Weights of a small transformer language model: 2 heads of 64 (1 for keys and values), 4.76M parameters.
MLP neurons of a small language model. Each row is named by its layer, matrix (gate and up: input weights) and neuron, and shows model dimensions 96-159. Each number is 128 + 32 x the weight over its row's rms, rounded and kept within 0 to 255. A neuron's up and down rows have the sign that makes its largest values positive.
Before each neuron's rows, "fires on" lists the tokens most often at its 100 highest values on Wikipedia text that the model never trained on.

fires on: " of", " both", "iv", " a", "%", "oth"
L12.gate429 [138  93  70 197 144 116 172 140 178 163 100 129 171 143 118 125  98 148 150  95 177 121  91 164 110 160 100 121 166 132 197 204 127 136  82 189 156 107 153 157 214 110 116 128 112 133  94  97 119 158 127  85 125 189 129  84 117 135 152 139 169 100 122 104]
L12.up429 [ 89 117 139 166 150 110  92 144 110 125 130 146 168 121 101  78 155 162 136 167 114 125  89 155 126 135 109 113 227 124 142 163 169 167 117 145 157 158 103 158 134 221  83 154 150 209 131 148 166 227 148  96  97 163 135 126 153 129 148 129 135 110 144 123]

fires on: "\n", "ill", ".", "or", ":", " to"
L7.gate164 [182  56 114 139 111 134 147 109 162 149 182 151 161 134 114  90 136 118 173 142 106 145 153 107  88 159 102 151  68 138 121 134  97  86 127 139 197 106 128 149 101  87 138 180  98 111  40  82  99 101 128 105 158 151 172 197 118  90 114 136 139 130 110  91]
L7.up164 [129 125 133 147 147 135 112 112 104  93 103  93 208 130 137 123 147 136 136 237 107 157 109 161 134 130  93 128 138 164 107  90 137 122 140 162 143 111 145 165  55 158 131 146 136 103 127 125 109 163  65 132 119  63 110  96 127 131 151 159 137  93  61 105]

fires on: "y", "ed", "al", "ism", "ied", "ol"
L10.gate289 [ 90 155 162  67 103  90 140  89 129 153 120 109 118  87 126 166 138 132 122 135 115  90 191 129 126 148 155 185 132  61 165 246 110 146 120 131 146 161 169  48 106 107  99 204  79 150 150  99  89  88 132 146 108 135  77 128 128 139 105 106 131 138 119 112]
L10.up289 [160  99 126 117 121  83 161 156 141 126 108  62  57 107 217 109 175 137 133 127 146  55 118 157 136 104 155 106 117 141 155 206 146 121 108 114 204  86 156  66  81 108 132 143 110 124 125  92 162  99 158 166  93 123 154 161  89  87 112 125  99 106 110 136]

fires on: " so", "o", "ap", "ar", "e"
L9.gate30 [169 124 132 172 102  88  85 138 111  96 195 127 101  87 144 134 136  90 109  71 153  80 152 128 163 140 128 121 125 105 171 122  85  57 109 147 212 130 170 110 191 115 102 139  93 144 171 179 115 123 133 141 126 126 192 141 135 171 113 112 155  73 133 133]
L9.up30 [136 188 215 152 101 154 171 155 115 121  94 133 113 104 144  84 125  95 123 117 131 162 116 104  65 126 149  69  74 184 161 145 165 112 173 116 135 117 148 120 125 145 142 136 184 104 140  86 175 173 105 120 129 142 119 118 110 125 155 113 160 112 140 138]

fires on: "o", "erv", "ry", "ian", "ical", "merican"
L3.gate150 [ 91 139 149 169 120 125  74 106 129  92 160 118 101 149  99 108 172 114 158 129 139 113 132 186 123 130 169 131 121 148 138 136 178 131 231 150 107  64  92  52 154 132 120 143 129 151 124 121 108 103 101 143  93 162 117 140 142  98 120 156  99 125 136 123]
L3.up150 [161  85 116 132 130 142  90  97 161 129 121  60  85 120  64 159 101  78 172 126 169 134  97 124 165 113  81 136 146 175 108 119  78 132 111 104 126 129 104  84 140 151 155 146 118 169 133 100 122  86 155 164 114 223 157 183 102 159 103  96  99  91 115  66]

fires on: "ated", "ilit", "ating", "icip", "ate", "ased"
L4.gate288 [103  52 153  96 124 107  89 132 143 173  86  94 104 176 124 147  99 158  77 121 122 163 139 113 125  91 162 118 121 118 190 111 118 170 133 115 150  98 122 132 120 135 144 106 135 145 134 125  99  95  83 149 122 170 215 151  89 117  88 146 144 110 205 133]
L4.up288 [ 88 136 152 114  70  60 138 101 143 166 141 130 111 166 102 151 155 132  67 107 116 108 107 157 149 103 113 173  77 104 168 115 109 142 157  64 109 136 160 143 138 126 118 118 110 126 144 104 117 138 139  90 153 145 144 134  96  83  58 171 137  85 114 144]

fires on: "ed", "ated", "ased", " born", "ied"
L13.gate257 [122 127 115  73  97  90 144 103 141 152 116 126 118 120 144 146 123 116 135 106  98  86 141 110 115  91 147 108 160  36 233 143  99  89 107  99 104 159 123 155 133 105  95 116  96 126 130  99 131 123 158 120 137 146 174 133 125 160 112 100 176 138 135 119]
L13.up257 [112  92 163 119 145  86 149 141 152 124 120 136 151 145 175 156 150 133 111 109 118 122  78 102 115 113 150  78 132 101 144 129  74  92 173 102 129 127 140  89 186 102 111 159 139  93  98  92 135 104 181  72 102  96 136 130 125 134  94 116 109 103 124 109]

fires on: "ant", "erv", "port", "ub", "il", "an"
L3.gate387 [129 113 151 171 104 135 158 130  97 153 128 148 161  57 199 140 115 138  57 123  75 133 119 144 130 123 153  86 157 136 134 134  80 130 205  79 106 130 128  92 103 143 126  94 129 124 112  86 122 134  64 160 161 112  68 120 124 136 119 176  87 162  68  84]
L3.up387 [116 164 165 129  77  90 136 172 136 160  93 114 138 148 152 145 147  80 124 138  99 178  87 130  97 170 116 113 141 127 177 108 118 118  72 156 153 132 144 152 120 122  79  96 154 167 174 115 151 152 137  85 156 168 116 183 113 103 146 137 182 159  52 115]

fires on: " De", " so", "o", " do", "oc", " San"
L8.gate285 [112 152 188 129 188 110  87 138  83  93 114 134 136 132 150 115 161 144 128  54 126  90 125 172 167  95 154 108 171  95 199 110  48 158 100 162 140 173 127 139 151 117 136 185 129 186 109  91 122 125 119 164 131 154  98 135 177 111 135  85 130 171 201  91]
L8.up285 [ 75 126 231 125 109 179 136 147 131 160 132 118 160 122 157 122 164  57 101  90  81 107 148 157  87 162 118  87 119 125 108 111 124 119 140 106 108 162 139  91  92  98 160 125 138 132  83  84 190 111  65 201  92 123 116 117 126  92 125 171 175 120 202 161]

fires on: "a", " De", "é", "ub", "b", "an"
L3.gate269 [ 31  44  98 151  91 120 108 133  95  94 119 116  99 106 156 107 132 213 126  81 153  66 175 142  97 136 102  97 133 148 160 148 116 124 167 104 129  75 132 105 123 175 107 127 135 161 128  57 170 128  56 148 149 139  89 160 106  88 113 141 144 106 149 109]
L3.up269 [141 116 180 123 141 128 145 138  77 114  90 156  96 142 220 100 255 129 115 136  64 159 113 123 129 170 134  85 156 145 128 199 118 117 108 148 134  96 172  67 169 119 145 107 128  91 121  98  82 117  84 143 154 161 143 160 127 130 155 122 155 156 118  71]